MLP neurons of a small language model. Each row is named by its layer, matrix (gate and up: input weights; down: output weights) and neuron, and shows model dimensions 80-175. Each number is 128 + 24 x the weight over its row's rms, rounded and kept within 0 to 255. A neuron's up and down rows have the sign that makes its largest values positive.
After each neuron's rows, "fires in" lists the words (lower case) most often at its 100 highest values on Wikipedia text that the model never trained on.

L5.gate60 [115 110 116 104 122 163 118 101  96 133 151 122 198 153 118 133 181  79 149 112 131  90 104 140 138 145 174 136 109 128 120 109 171  84 154 139 149 129  91 109 122 160 131 141 161 123 130 180 104 122 185 148 121  84 141 144 158 136 118 101 100 147  79 108 154 124 145 106 118 133 109 112 118 143 114 107 146 150 125 157 150 137 148  97  72 160 144 203 144  95 163 170 128 149 160 130]
L5.up60 [131 137 170 127  85 115 102 161 124 128 112 139 145 168 134 113 129 124 120 162 131 148 160 104 133 139 126 167 168 116 136 169 174 124 136 152  99 168 151 147 160 161 140 129 116 102 153  97 100 114 128  69  74 123 106 105 127 113 114 118  97 121 115 152 101 128 112 148 158 137 117 125  93 153  81  69 140 108 129 123 142 138 154  89 106 135 113 104 145 147 115 105 133  88 119 121]
L5.down60 [102 157 153 134  97 130  89 141 107 116 154 125 154 137 124  66 123 125 136 115 124 161 141 107 128 117 115 137 157 115 159 155 155 138 145 107 150 141 117 139 125  80 131 109  96 122  93  99 143  87 124 135 150 141  92 117 159 142 130  85 119 153 152 126 108 109  97 133 154 108 189 122 138 129 117 108 129 144 103 141 117 176 115 105 124 146 127 143 117 131  90 131 146  97 132 113]
fires in: "on", "debut", "local", "build", "to", "off"

L7.gate177 [134 153 123 117 127 111 142 114 145 209 119  93 149 133 151  72 174 147 119 113 183  76 168 137 124 127 154 107 123 152 142 171 112 165 122 110 109 157 129  80  86 192 105 142 169  98 124 170 100 130 141 103  97 109 115 109 109 104 135 156  69 117 110 142 116 112 114 110 106 129 105 133 126 139 137 131 120 141  88  78 131 136 141 136 131 135 132 154 144 103 140 118 130  93 105  89]
L7.up177 [121 164 135 172 103 115 139 153 150 142 133 151 110 112 148 111 136 140 146  92 130  69 110 105 110 106  92 140 134 127 135 134 137 175  94 143 134  94 147  97 102 137 138 123 108 147 121 145 172 125 176 144 169 135 106 116 107 136 129 147  67 150 119 172 114 148 131 147 140 112  79 146 135 148  72  99 163 120  88 152 150 166 102 125 112 121 189 125 170  96 137 118 131 165 141 165]
L7.down177 [142 156 128 136 116 157 118  83 100 139 138 127 131 146 127 108 162 164 139 154 173 145  96 116 112 121  92 128 127  59  98 144 158 136 145 158 100 147 141 166 139 124 132 125 148 114 139 128 148 135 129 134 112 127 110 159 114 105 193 125 156 111 169 142 141 190 139  93 116 131 143 120 114 104 126 129 141 173 126 129 108 127 160 131 106 121 152 140 141 118 121 112 136 141 108 143]
fires in: "about", "on", "in", "for", "to", "between"

L13.gate101 [141 162 116 120 145 139 122 107 119 133 109 157 134 109 143 134 129 156  83  93 140 138 108 138 116 118 106 100 142 152  99  90 184 133 133 120 118 103 142 143 118 135 148 130  86 113 122 137 102 171 120 113 145 108 119 141 110 190 136 128 143  99 152 134 140 127 116  83 131 104 134 119 141 153  79 121 113  98 158 122 134 129 116 123 135 143 109 110 105 154 144 162 147 149 106 123]
L13.up101 [150 121 100 143 119 124 137 144 101 130 208 102 140 137 133 139 118 145  55 103 142 138 154 174 104 134 153 137 121  97 118 121 166 145 140 159 116 125 140 138 113  74 142 101  66 125 135 193 112 170 155 100 124 101 123 148 103 139 142 123 124  99 106 167 150 150 124 158  99 124 182 136 138 106  84 141 151 106 101 115 109 110 123 110 102 121 137 149  97 126 105 117 125  96  99 145]
L13.down101 [152 102  83 151 148 141  74  82 108 142 136 112 170 121 125 129 134 140 133 113 115 125  83 110 151  56 134 117 108  84 183 102 115 153 173 140  81 153 139 118 149 122 141 165 142 182 108 126 119 110  73  91 116 119  97 133 133 120 133 138 120  94 144 122 169 113  96 143 131 118 160  94 124 164 125 137 115 150 158 116 163 100 105 143 121 107 133 166 120 128 119 142 127 119 113 145]
fires in: "a", "s", "her", "his"

L2.gate154 [136 110 113 152 110 128 150 102  93 113 120 147 129 102 186 157 147 126 109 126 112 105 105 125 117 155 105 135 131  97 131 156 144 123  90 127  84 192 132  98 132 133 141  94 113 132 114 136 105 147  96  93 126 116  95 135 151 103 129 109 111 116  99 132 106 109 140 109 105 144 143  81 108 156 141  81 124 164 110  75 148 140 134 129  98 132 131 117 121 168 113 134 162 139 136 115]
L2.up154 [155 157 125  92 135 131 173 170 154 140 115 149 118 131 148 112 127 102 161 162  96 163 126 126 101 148 118 159  45 127 131 126 155 129 110 122 122 129 124 161 159 119 136 109  96 140 150  97 105  94 154 141 133 196 144 146 117 169 104 162 125 154 114 156 116 118 167 140 128 165 142 143 144 131 100  97 128 179 143 153 121 135 138 144 155 116 160  76 103 139 180 115 119 122  98 174]
L2.down154 [122 168 102  81 142 170 108 137 109 163 123  85 169 106 128 129 132 113 102 122 148 137 129  92 128  85 134 165 109 140 142 124 125 107 173 116 143 123 154 177 138 110  71 141 162  84 150 118 137 137 134 147 143 122 119 154 117 109 157 155 119 125 128 137 157 116 169 160 109 103 108 129 144 113 107 108 105 119 101 153 107 137 126 107  95  89 164 125  81 132 129 172 163 128 144 152]
fires in: "the", "on"

L3.gate156 [133 142 115 180 113 152 161  84 137 156 118 141 108 124 106 147 147 136 108 105 154 132 118 130 146  89 104 127 130 132 102 150 119 129 125 102 126 132 122 115  95  65 131 131 143 107 153  97 135 146 131 112 149 160 156 136 110 137 118 141  86 122 133 125 133  90 143 120  98 118 110 159 141 104 112 136 150 154 165 158  93 127 147 112 105 137 157 142 175  97 125 111 182 110 128 130]
L3.up156 [126 142 148 143 146 118 146 140 127 135 146 131 105 173 129 155 135 100 105 153  87 166 147  99 126 105  76 143 113 164 139 137 125 118 147 140 113  94 120 159 113 109 160 161  98  70  84 120 157 140 126 122 140 107 154 122 144 119 140 162 175 136 103 118 113 158 173 160 140 107 116 115 134 142 155 116 129 158 159 127 102 135 101  86 158 160 112 196 147 109 142  89 124 161 142 119]
L3.down156 [129 127 144 120 107 131 134 125  90 138  96 132 141 161 166 127 137 126 136 138 127 115 116 114 159 131 105 147 112 151  55 135 123 140 148 123 128  99 122 127 105 115 115 143 104 100 125 126 152  66 139  91 158 163  89 106 142 149 107 122 164 140 118 115 134 131 135 151 123 136 112  96 116 105 119 146  81 109 161 138 129  82 162 102 141  79 129 121 142 110 130  81 150 147 173  92]
fires in: "as", "at"

L3.gate441 [152 123 162 103 139 122  91 123 126 152 131  97 113 144 155 119 115 125 134 104 118 114 126 119 183 138 146  58 103 164 146 139 154 120 110 168 128 128  94 111 113 128 166  94 123 121 109 131 117 163 135 135 114 111  97 106 104 125 119  98 154 128  69 122 141  92 165 139 123 121  84 122 113 155 132 130 116 155 136 149 120 151 151 135 142 130 146 126 136 155  76 117 116 137 158 109]
L3.up441 [134 114 159 132 138 156 104 130 175 114 137  91 135  70 129 121 123 127 116 105 126 121 125 133  88  82  77 161 110 129 119 103 132 145 145 144 106 133  74 116 111  98 125 114 150 132 106 124 103 106 178 149 127 139 123 109 128  91 110 101 139  95 163 164 174 143 127 104 141 160 124 159 124 164 174 123 152 162 123 101 116 111 138 121 123 101 146 135 146 147 112 165 139  90 124 153]
L3.down441 [155 139 104 141  97 143 155 158 159 121 150  89  90 118 167 167  90 132 107 155 139 188 121 121  96  92  99 132 119  82 125 119 143 137 111 145 127 133 157 110 126 102 134 167 114 159 150 139 109  95 132  97 160 159 144 111 123 129 139 127 139  85 159 121 147 125  79 120 127 125  99 152 148 147 155 165 117 133  95 144 128 135 104 118 129 132  94 106 134 153  89 206 139 102 138 158]
fires in: "who", "his", "commissioner", "s"

L2.gate172 [151 143 119 111 106 116 106 171 150 114  96 116 139 112 131 122 140 110 117 103 149  77 113  96 132 122 155 133 144 101 105 135 181 115  93 125 146 100 146 122 100  93 165 156 162 113  74 168 111 190 153 106 108 107 125 148 118 134 165 110 115 174 104 123 178 118 129  98 110 137 141 159 140 137 120 115 148 112 143  84  86  96 171  90 127 143 158 154 127  96 110 163 110 138 130 113]
L2.up172 [113 124 115 150 133 157 116 153 144 156 119 139  92 135 138 109 147 107 117  78  92 128  80  87 121 140 121 123 171 126 126 137 131 112 133 167 113 138  93 151 135 124 141 156 129 101 109 127 146 113 142 135  69 149 143 112 109 116 128 122 152 122 168 138 163 139 106  99 171 106  91 148 122 103 112 130 102 109 135 108 140 153 146  97 119 144 144 151 147 148 133 136 111 115 153 146]
L2.down172 [128 124 146 152  87 145 120 107 144 151 155  93 170 120 112 116 150 109 135 149  98 158 114 131  91 113 122 142 160 111 172 144 135 166 120 113 153 149 127 110  84  95 141 129 108 110 156 148 116 139 106 141 143 173  91 104 122 128 121 116 121 107 125 171 129 132 137 101 146 126 139  82 132 104 131 128 117 157  92 111 104 109 149 139 131 130 127 116 129 141  98 142 127 124 128 136]
fires in: "s"

L12.gate398 [111 163 133 160 151 113 165 120 123 153 138 153  85 111 124 113 158 150 177 132 157  76 110  96 113  92 103 132 124 138 124 131 150 109 157 120 167  99  98 153  90 132 142 175 142 108 111  89 119 126 161 140 148 125  96 128 143 160 153  83 130 145 111 128 150 168 109 127 136 133 123 111 121  95  87 121 151 104  70 145 122 115 139 146 126 157 128 110 153  83 113 136 100 146 150 126]
L12.up398 [139  96 124 160 166 167 148 119 103 145 116  95 141 155 142 106 136 112 127 130 110  95 155 144 134  95 130 166 139 137 135 129 149 152 124  63 120 153 108 154 105  52 140 141 103  88  98 164 128 143 122  92 141 127 108 135 131 115 155 131 133  91 141 182 143 161 143 187 147 106 112 117 140 159 129 106 178 134 107 127 101 135 140 129 111  44 116 145 137 108 132 105 115 143 106 120]
L12.down398 [131 119 141 138  68 110 139 165 144 113 124 115 158 171 154 147 124 126 103 135 123 124 110 139 145  94 118 108  62 171 132 161 129 149 170 136 136 129  92 107 125 112 116 106 125 146  98 134 124 133 119 161 182 145  92 131  77  97 149 125 159 117 143 142 148 118 139  90 107 161 139 127 106 128 131 148 123 137 160  64 132 112 106 136 139 128 145 110 117 113 111 150 141 129  98 107]
fires in: "at"

L3.gate229 [198 170 136 159 109 161 141 173 142 128 119 133 170 122 178  93 102 131 103  74 164  98 124 139 110 115 121 140 102 164 136 124 131 133 153 173 112 112  78 123  87 110 156 180 120 114 112 121 137 133 139 152 106 120 139  98  87 170 123 112 123 121  84 124 149 121 135 115 128 128  88 127 142 152 104 125 103 125  93  82 104 142 109 138 133 162 143 162 128 167 132 166 116 142 136 104]
L3.up229 [183 167 122 127 117 149 110 179 170 124 129 118 155 106 150 125  92 123 121  77 149 140 132 136 104 129 117 161 104 149 134 125 129 131 109 153 104 128  89 156  69  92 165 147 112 123 138 101 117 129 106 133 129 124 118 106 100 174 113  66 115  94 133  88 137 147 108 112 116 134 126 108 151 151 108 127 119 132 102  90 108 113 123 146 153 156 124 158 127 170 125 134  97 151 163 127]
L3.down229 [156 149 128 117  75 146 133 132 154 156 135 128 133 109 135 138 117 116 101 140 136 133 126 144 128 104 141 173 117 125 164 128 128 169 115 169 131 140 134 148 117  67 157 139  99 132 146 111 126 120  91 137 144 189  98 147 115 133 119 109  86  92 123 129 155 142 129  79 133 139 110 105 133 108 131 133 118 136 111 134 157  97 118 122 126 150 138 125 113 126  98 155 113 146 128 128]
fires in: "s"

L8.gate203 [156 108 119 132 147 120 101 113 129 137  65 145 128 108 145 106 145 188 116 150 133 131  99 116 129 164 161 133 151 130  92 115 146 143 119 117 156 112 110 159 155 118 127  90 132 107 154 144 102 121 128 118 150 122 127 134  93 158 136 160 125 119 110 112 154 116 147 140 167 123  96 124  95 155 109  99  99 166 122 153 133 138 137  74 159 157 179 121 198 100 160 133 119 139  89 128]
L8.up203 [119 125 113 128 131 114 141 125 150 160 142 179  88 114 127 153 126 110  98 120 120 124 158 131 139 113  88 129 104 114  75 182 133 151 114 150 154 146 118 125 135 129  84 150 128 136  85 148  91 161 135 101  94 153  97 143 125  88 134 141 166 116 127 133 129 132 149 108 144 111 172  83 153  70 109 111 103 103 123 149 132 133  95 101 149 136 151 130 151 109 152 167 136 131  77 155]
L8.down203 [149 106 126 167 182 130  96 122 126 123 115  80 137 128 170  98  65 125 125 116 162 135 126 143 102 121 134 160 107 106 135 130 118 143 124 156 113 115 146 132 139 120 130 131  73 137 153 148 117 101 142 127  99 147 102 110 155 165 164 133 164  76 136 137 114  94 103 154  94 100 136 133 156 166 122 131 167 116 129 133 139  75 112 115 140 136  90 107 106 114 161 158 111 155 175 134]
fires in: "of", "two", "several", "various", "numerous", "credited"

L12.gate94 [105 125 156 141 121 158  95 135 108 100 103  89 135 170 156 110 134 146 118 139 110 132  73 141 100 119  68 137 116 125 138 153 146 139  87 130 131 125 124 109 146 168 126  83 129 142  95  92  89 126 137 136 153 136 108 160  89  91  94 128  77 116 121  86 153 109 173 107 136 143 109  91 115 155 102 100 158 163 129 153 107  92 129 148 155 147 174 129 133 164 114 136 152 134 113 123]
L12.up94 [126 151 136  81 104 175 192 123 156 177 136 143 174 114 153 163 122  58 109 106 126  75 139  76 113 104 135 152 124 107 134  71 145 111 117 161 135 106 112 134 124 110 111 123 152 111 152 120  83 102 144 167 129 109 131 127 137 135  92  99 114 138 119 127 141 137 143 141 103 114 134 149 141 136 124  94 127 156  75 165 127  77 119 128 141 113 138 140  98 153 138 138 127 179 113 111]
L12.down94 [ 88 150 167 159 155 140 153 115  93 114 115 122  85  86 134 136 110  94 107 110 128 137 145 125 154 161 156 107 119 147 111 127 108 115  81 105 115 112 178 159 128 146 117  83 122 103 135 104 136 100 122 137 139 140 112 111 111 153 116  98 159 142  91 130 106 110 165 120 143 162 126 108 139 143 156 161 136 136 125  85 142 113 118 109 143 126 131 125 136 141 154 137 116 120 158 133]
fires in: "his", "s", "and", "to", "their", "the"

L3.gate228 [157 145 178 155 174 152 121 124 121 124 127 154 119 115  87 141 146 149 134 130 117  95 144 113 129 175  75 108 124 153 127 133 138 108 115 114 110 147 135 145 119 134 132 182  81 119 116 141 123 108 183 104 111 123 129  93 112 130 106 128 106 144  74 129 172 109 104 139 147 167 142 107 113 128 166 110 141 135 176 124 127 128 115 113 140 156 125 102 141 114 116 110 104 137 129 149]
L3.up228 [103 148 173 146 125 150 154 131 198 125 103 132 116 152 123 128  98 117 157 183 116 139 112 130 130 145 112 112 139 142 128 179 137 107 152 120 127 143 118  90 136 156  56 114  81 151 110 130 105 153 165 102  87 150 140 120 130 127 136 107 124 186 139 158 137 159 133 129 166 128 116 129 121 108 152 113 109 154 163 139 117 161 116 125 105 158 132 121 130 132  72  81 157 123 101 141]
L3.down228 [100 115 182 150 138 121 154 119 175 140 176 145  84 148  89 119 129 111 112 184 163 120 118 129 102 167 143 157 113 126 108 114 128 117 137 125 117 166 115 128 130 141 110  86  95 119  92 105 122 143 159 101 194 182 138  95  86 140 150  71 104 153 138 167 161 149 124 151 147 117 140 114 138 133  89 138 121 135 132 124 117 148 115 132 148 132 175 126 124 154  90  91 113 102  72 126]
fires in: "to", "per", "by", "post"

L2.gate368 [ 96 122 127 132 169 118 139 107  98 153 146 169 180 155 123 163 169 110 101  96 159 118 183 105  87 141 114 137 144 144  95 137 112 117 123  93 137 155 126 139 139 122 134 161 133 119  90 147 165 106 100 126 140 138 120 147  96 152 161 137 119 112 117  79 115  43 136 163 131 107 121 139 111  99 131 129 118 108 130 157 154 145  84 145 112 108 130  90 107 138 105 108 122 166 150 136]
L2.up368 [162 128  77 161 137 100 155  73 101 164 145 187 146 150 114 110 141 126 106 132 131 123 132 110 112 145 118 141 121 148 127 123 126 106 130 156 147 101 194 145  89 126 132  98 135 118 121 158 127  93 125 131 136 138  94 130 137 166 114  98 137 134 133  81 124 124 141 135 135  81  89 126 158 140 125 113 147 113 108 120  73 166  91  75  81  92 159 118 120 116 142 134 189 153 170 181]
L2.down368 [164 109 144 120  83 134 175  52 106 136 126 117  95 173 118 104  99 108 118 130 109  72 129 137 152 122 142 149 156 118 124 154 126 118 166 155 138 136 144  93 166  95 114  92 118 152 158 132 130 140 101 141 128 113 184  96 185 144 148 127 127  82 155 112 139 134 108 156 116 134 157 121 103 130 154 118 146 133  92 137 110 127  78 159 139 167 167 113 124 137 109 139 147 142 120 144]
fires in: "most", "more", "least", "less"

L11.gate166 [171 124 124  88 119 127 146 120 102 113 122 129 126 152 145  78 161 132 125 145 144 100 118 134 130 171 110 159  98 100  95 163 136 103 129 165 112 156 137 125 148 121 131 160 148 178 119 145  52 137 169 108 179 100 115 127 118 137 161 133 109 157 122 120 135 107 135 135 138 117 117 158 165 182 141  86 115 127 161 107 129  97 103 123  89 149  97 173 115 158 143 142 114 108  80 117]
L11.up166 [136 140 115 129 107 145 110 123 139 158 115 125 167  95 117  83 142 122 145 163 131 136  92 136 123 133  99 119 139 137 143 147 119 146 117  97 117 109 163 131  86 153 126 136 152  92 142 150  99 121 145 114 142 111 134 122 156  59 116 115 129 149 102 113 159  89 116 129 145 138  98 152 119 140 106 140 162 176 134 115 131 131 133  76 169 141 153 133 116 127 134 145 112 122 146 133]
L11.down166 [141 171 137 128 124 143 121 100 110 151 136 138  80 138 153 160 148 160 124 137 101  67 148 163 167 129 105 127 133  72 140 126 101 111 126 136 104  93 120  97 132 125 120 137 145 111 105 148 138 112 155 122 101 144 107 124 153 105 128  95 103 142 179 113 113 110 133 173 165  87 106 167 148  90 109 117 135 159 109 132 123 118 140 130 154  98 208 153 141 139 125  85 141 133 157 121]
fires in: "of", "with", "despite", "to", "against"

L5.gate170 [162 157 139 163 124 167 151 109 148 132  98 135 120 137 125 102 145 139  83 151 130 114 120 146 115 168 132 144 115 143 135 152 142 119 143 145 133 115 132 113 152 180 105 126 117 111  90 130  98 112 174  96 108 145 151 109 158 137 143 136  76 151 131 116 135 104 134 128 167  92  70 117 151 169 154 138  98  96 134 111 124 157 102 141 137 122 127 148 140 141 112  99  92 138 129 147]
L5.up170 [ 96 125 160  91 100 151 121 121 141  88 141 118 158 140  81 117 158 108 118 143 118 112 157 195 141 126 148 145  90 108 114 159 153 111 142 176 154 130  71 135 116 165 104  98 140 137 114 123 136  95 128 108 137 150 128 155 141 156 101 106 117 163  80 108 101 119 152 121 145 178 122 143 134 118 171 169 149 121 127 143 117 142 138  93 132 128  76 146 147  97 158 134 128 131 147 156]
L5.down170 [165 152 141  88 146 117 158 130 146 160 117 137 103 181 129 121 149 134 111 137 117 120  63 122 100 145 157 132 144  97 145 131 158 119 168  98 109 106 129 129 142  89 127  94 101  92  95 129 113 143 163 133 112 162 171 121 150 119 153 142 135 118  82 132  99 122 132 139 148 121  88 122 132 149 170 178 106 103  75  96 147 167 164 104 139 138 127 107 134 144 134  57 108 128 161 142]
fires in: "only", "about", "than", "nearly", "approximately", "least"

L2.gate418 [114 114 124 126 152 125 141 117  88  88 105  96 138 104  82 135 157 150  91 149 163 129 155 102 129 149 134 131 159 154 131 115 131 138 122 134 161 102  71 105 125 117 103 147 142 135 108 130  97 106 163 105  99 134 159 121 167  71 119 116 106 177 113 144 120 137 111 176 159 127  69 111 134 124 145 144 106 134 151 119 117 154 136 111 161 135 114 141 137 126 151 152 141 147  81 177]
L2.up418 [166 172 126 143 145  95 170 165 171 194 112  78 140 117 115 156 168 113 157 124  82 147 125 141 127 171  94 162 127 132 116 140 155  89 148 115 140 139 130 120 125 163 101 167  99 111 103 140 122 137 115 144  90 153 116 105 103  82 118 125 117  89 161 108 129 152 149 135 146 128 121 107 135 147 139 140 151 136 123 131 157 122 146  88 111 148 132 129 142 105 132 152  98 111 143 113]
L2.down418 [157 129 113 112 163 117 109 134 134 135 113 145 151 139 140 101 141 129 145 168 124  94  83 175 108 154  99 133 118 138 160 160  99  97 140 133 131 154 156 122 107 108  86 110 148 164 110 170 120 131 144 108  84 174 176  94 105 144 155 157  98 118 126 163 152  83 145 180 105 131 148 120 116 131 142 130 130 136 112 126 132 133 171 124 127 101 179 104 147 127 103  94  88 125  99  93]
fires in: "several", "many", "some", "two", "to", "three"

L2.gate90 [131 127 108 143 149 122 149 130 139 138 121 154 134 166 137 103 167 111 108 109 106 114 134  80 158 128 129 145 140 126  38 107 126 121 147 126 107 125 149 116 135 136 125 165 117 138  73 159 116 139 151 104  99 130 186 110 145 114 130 130 101 157 135 169 110 138 173 171 106 160  84 174 130 178 100  76 120 112 138 133 118 116 123 102 124 123 103 112 176 149 115 160 133 156 133 112]
L2.up90 [129 132 130 136 131 154 128 164 151  91 130 135 192 156 136 120 168 112 124 108  88 136  95 147 149 171 138 142 132 133 101 122 118 111 130 112 131  72 111 139 151 129 162 128 102 124 140 163 144 141 116 100 133 114 151 133 141 165 154  90 124 155 156 166 137 122 164 122 119 153 125 143 150 159 154 122 138 134 102 126 153 155  84 132 153 139 114 134 121 180 108 117 152 115 128 171]
L2.down90 [116 106 137 135 116 153 119 106 131 102 150 118 103 146 147 134 156 150 149 123 114 133 145 112 123 126 125 158 129 113 132 114 119 102 118 116 153  72 153 186 123 121 129  92 118 162 174 124 102 160 109 107 100 183 135 130 122 139 177 103 108 169 136 106 171 121 179 122 114 105 136 152 164 129 123 134 103 123 129  95 139 142  89 144 171 169 110 133 149 194 126 126 110  94 116 115]
fires in: "against", "for", "with"

L2.gate245 [138 133 149 157 159  78 119 105 131 125 107 168 114  67 148 109  97 150 146 148 152 114 105 114 123 126 129 153 118  90 133 106 130 143 112 132  97 124 124 136 124 133 128 123  83 111 143 136 136 143 170 120 103 141 139 118 124 125 140 105 109 152  82 118 131 109 133 178 123  79 114 130 152 137  74 148  95 187 147  59 113 122 143 165 142 167 151 147  99 133 130 119 116 139 127 158]
L2.up245 [169 115 167 113 154 147 113 170 137 128 149 116 167 104 162 130  85 140  75 116 119 151 151 104 137 163  98 146 100 160 111 136 109 164  72 151 139 140 130 164 173  89 117  87 140 113 144 141 104 131 144 111 152 111 100 127 157 148 125 124 109 144 129 118 109 152 168 102 112 135 139 173 107 151 139 108 137 117 129 116 110 126 110 127 133 145 126 108  64 194  78 100 137 121 135 137]
L2.down245 [147 146 129 120 150 129 132 151 114 112 132 145 169 129 178 143 115 174  91 136 122 100 131 108  84 104 136 222 106 111 180 137 117 162  82 123  88 142 124 165 156 118  80  94 148 114 123 143 115 135 117 139 125 165 121 150 138 140 112 110 123 130 128 137 116 147 152 133 127 118 150  99 119 116 137 144  90 116 116 132 158 116  99 123  98 127 132 156 119 180 113 144 155 140 125 154]
fires in: "the", "theater"

L3.gate420 [ 96 147 119 165 138 141 106 147 115 110 104 128 118 146 154 105 139 131 105 132 149 114  86 159  75 134 143  83 119 100 134 109 200 104 152 121 160 103 130 163 190 143 110 136 166 131 104 139 116  86 132 141 145 125 118 164 124 121 139  93  69 168 130 128 139 103 157 120 145 140 118 131 101 154 116 145 146 123 128 122  98 144 125 143  81 106 129 146 131 145 124 134 132 123 137 151]
L3.up420 [124 162 139 113 129  89 113 118 140 124 122 107 130 118 113 171 151 145 135 150 116 127 134 103 125 139 138 170 110 120 137 112 164  91 100 103 184 123 135 152 155 120 141 129 126 121 129 125 163 124 157 146 135 112 143 134 164 192 145 116 106 124 132 137 132 135 125 126 117 130 122 133 144 168 124 175  93 114 109 141 124 154 141 165 112 107 122 118 122 109  94 109 130 144  94 149]
L3.down420 [118 124 160 127 154 168 126 150 113 142 138  99 136 120 127  94 165 134 122 157 162 142  87 171 145 100 101 120 123 174 124 105 186 170 153 132 118 130 143 114 110 120  60 121  86 125 137  97  76 136 123 149 164 130 123 121 122 121 143 115 104 122 135 141 150 104 128 143 132  70 129 111 131  90 153 134 111 179  89  99 149 106 128 113 132 131 150 116 106 160 170 143  98 126  89 105]
fires in: "only", "about", "by", "debut", "shri"

L2.gate110 [106 140 168 164 139  92 144  90  91 119 151 114 144 122 148 112 122 119 191 150 149  47 151 128  98 130 117 128 128 107 131 138 112 110 126 149 107 151 128 140 113  88 147 126 119  97  93 108 137 150  97 163 103 153 163 115 128 120 146 121 109 157 106 105 134 104 117 123 136 129  76 132 138 140  74 112 160 113 147  67 177 103 121  99  97 114 101 132 109 123 124 133 119 117 154 118]
L2.up110 [111 102 101  87 103 134 136 101 135  98 160 104 162 124 177  91 127 105 165 111 147 107  92 115 126 128 150 126 142 136 146 146 195  96 157 118 139 127 120 119  86 144 149 136 102 141  95 131 160  90 108 146 128 103 159  90 125 130 126 148 141 117 112 148  88  83 122 133 104 124 109  96 150 146 129 159  75 106 172  87 152 165 160 134 172 155 162 111  94 129 167 127  95 125 105 117]
L2.down110 [103 122 137 127 117 125 168 120 137 110 140 115 152 124 129 118 158  95 149 100 121  76 122 132  96 100  96 148 132 117 168 143 120 133 118 122  92 155 159 151 128  87 129  96 102 145 152 145 126 167 115  91  96  83 143 124 149 122 147 139 125 149 115 161 154 109 104 136 165 138 120 124  99 144 157  85 102 165  98 132 127  96 137 104 107 110 102 108  98 138 121 137 106 103 134 140]
fires in: "over", "it", "on", "about", "to", "late"

L5.gate58 [149  93 101 151 117 144 174 108 132  99 124 148 152 122 138 141 163 133 128 101 143 111 142 117  87 146 157 131 140 118 118 144 114 136 159 107 128 119 134 104 162 159 115 126 130  96 102  92 149 118 144 121 178 116 137 103 140 116 132 113 118 149 114  93 123  92 148 151  99 105 119 134  90 140 134 146 143 103 105  90 130  90 161 128 119 147 104 134 103 135 114 130 138 124 109 158]
L5.up58 [126 138 158 113 121 116 106 145 117 142  90 124 142 146  98  98 131 146 149 123 116 148 111 105  94 112 112  98 132 102 130 129 157  86 126 140 108 129  83 141 108 121 119 138 133  66 126 150 133 105  95 133 139 124  69 177 189 160 118 105 139 149 154  81  84 136 115  64 110 158 129  85 149 109 144 123 112  89 113 167 116  81 113 113 104 128  99 129 125 144 141 105 106 145 132 113]
L5.down58 [142 130  98 119 103 163 129  94 123 116 130 110 125 155 102 130 141 143 108 118 128 178 162 111 116 108 133 140 176  96 139 156 161 151 115 121  65 115 169 149 103 115 104 131 116  90 120 138 102 136  78 142 143 105 122 129 126 151 121 174  89 131 148 104 106 143 123 121 145 160 121 116 142  84 168 148  90 111  89 149 146 119 150 121 119 139 140 102 111 161 119 135  89 152  91 147]
fires in: "most", "more", "only", "very", "least", "about"

L2.gate277 [112 151 101 132 190 133 136 166  78 133 155 126 144 125 123 128 114 145 119 147 153  16 112 119 137 131 125 144 130 151 133  88 109 142 128 144 111 134 107 140 133 154 149 171 159 134 100 134 118 132 172 132  92 123 130 149 148 125 145  91 130 140  93 131  73 146 117 132 143 120 137 138 104 107 118 172 116 151 152 138 144 135 120 127 129 165 126 165 132  99 128 151 105  99  90  98]
L2.up277 [143 148 157 130 167 143 132 103 153  88 130 148 169 126 157 126 107 133 139  64 126 113 158 158 123 157 146  69 121 132  88 116 142 148 131 120 127 182  93  96 159 166 134 111 146 116 118 126 133 143  99 127 127  62 102 111 143 101  87  99 139 150 152 120 105 134 126 135 139 117 108 152 109 157 163 103 118 132 112 151 128 121  97 118 123 166 161 114 109 150 119 112 164 123 137 156]
L2.down277 [124 165 134 154 142 101 135 108 159 116 110 128 147 160 120 134  54 151 129 102 103 132 162 130 155 146 148 127 136 104 118 101 155 184 140 138 115 145 136 120 118 148 124 104 137 113 139 124 134 111  60 111 100 162 147 137 135 139 123  89 148 105 136 163 144 114  91 146 148  72 122 146 106 102 108 127 114 116 123 108 118 129 148 124 145 135 156 103 113 184 107 108  91 124 121 157]
fires in: "to"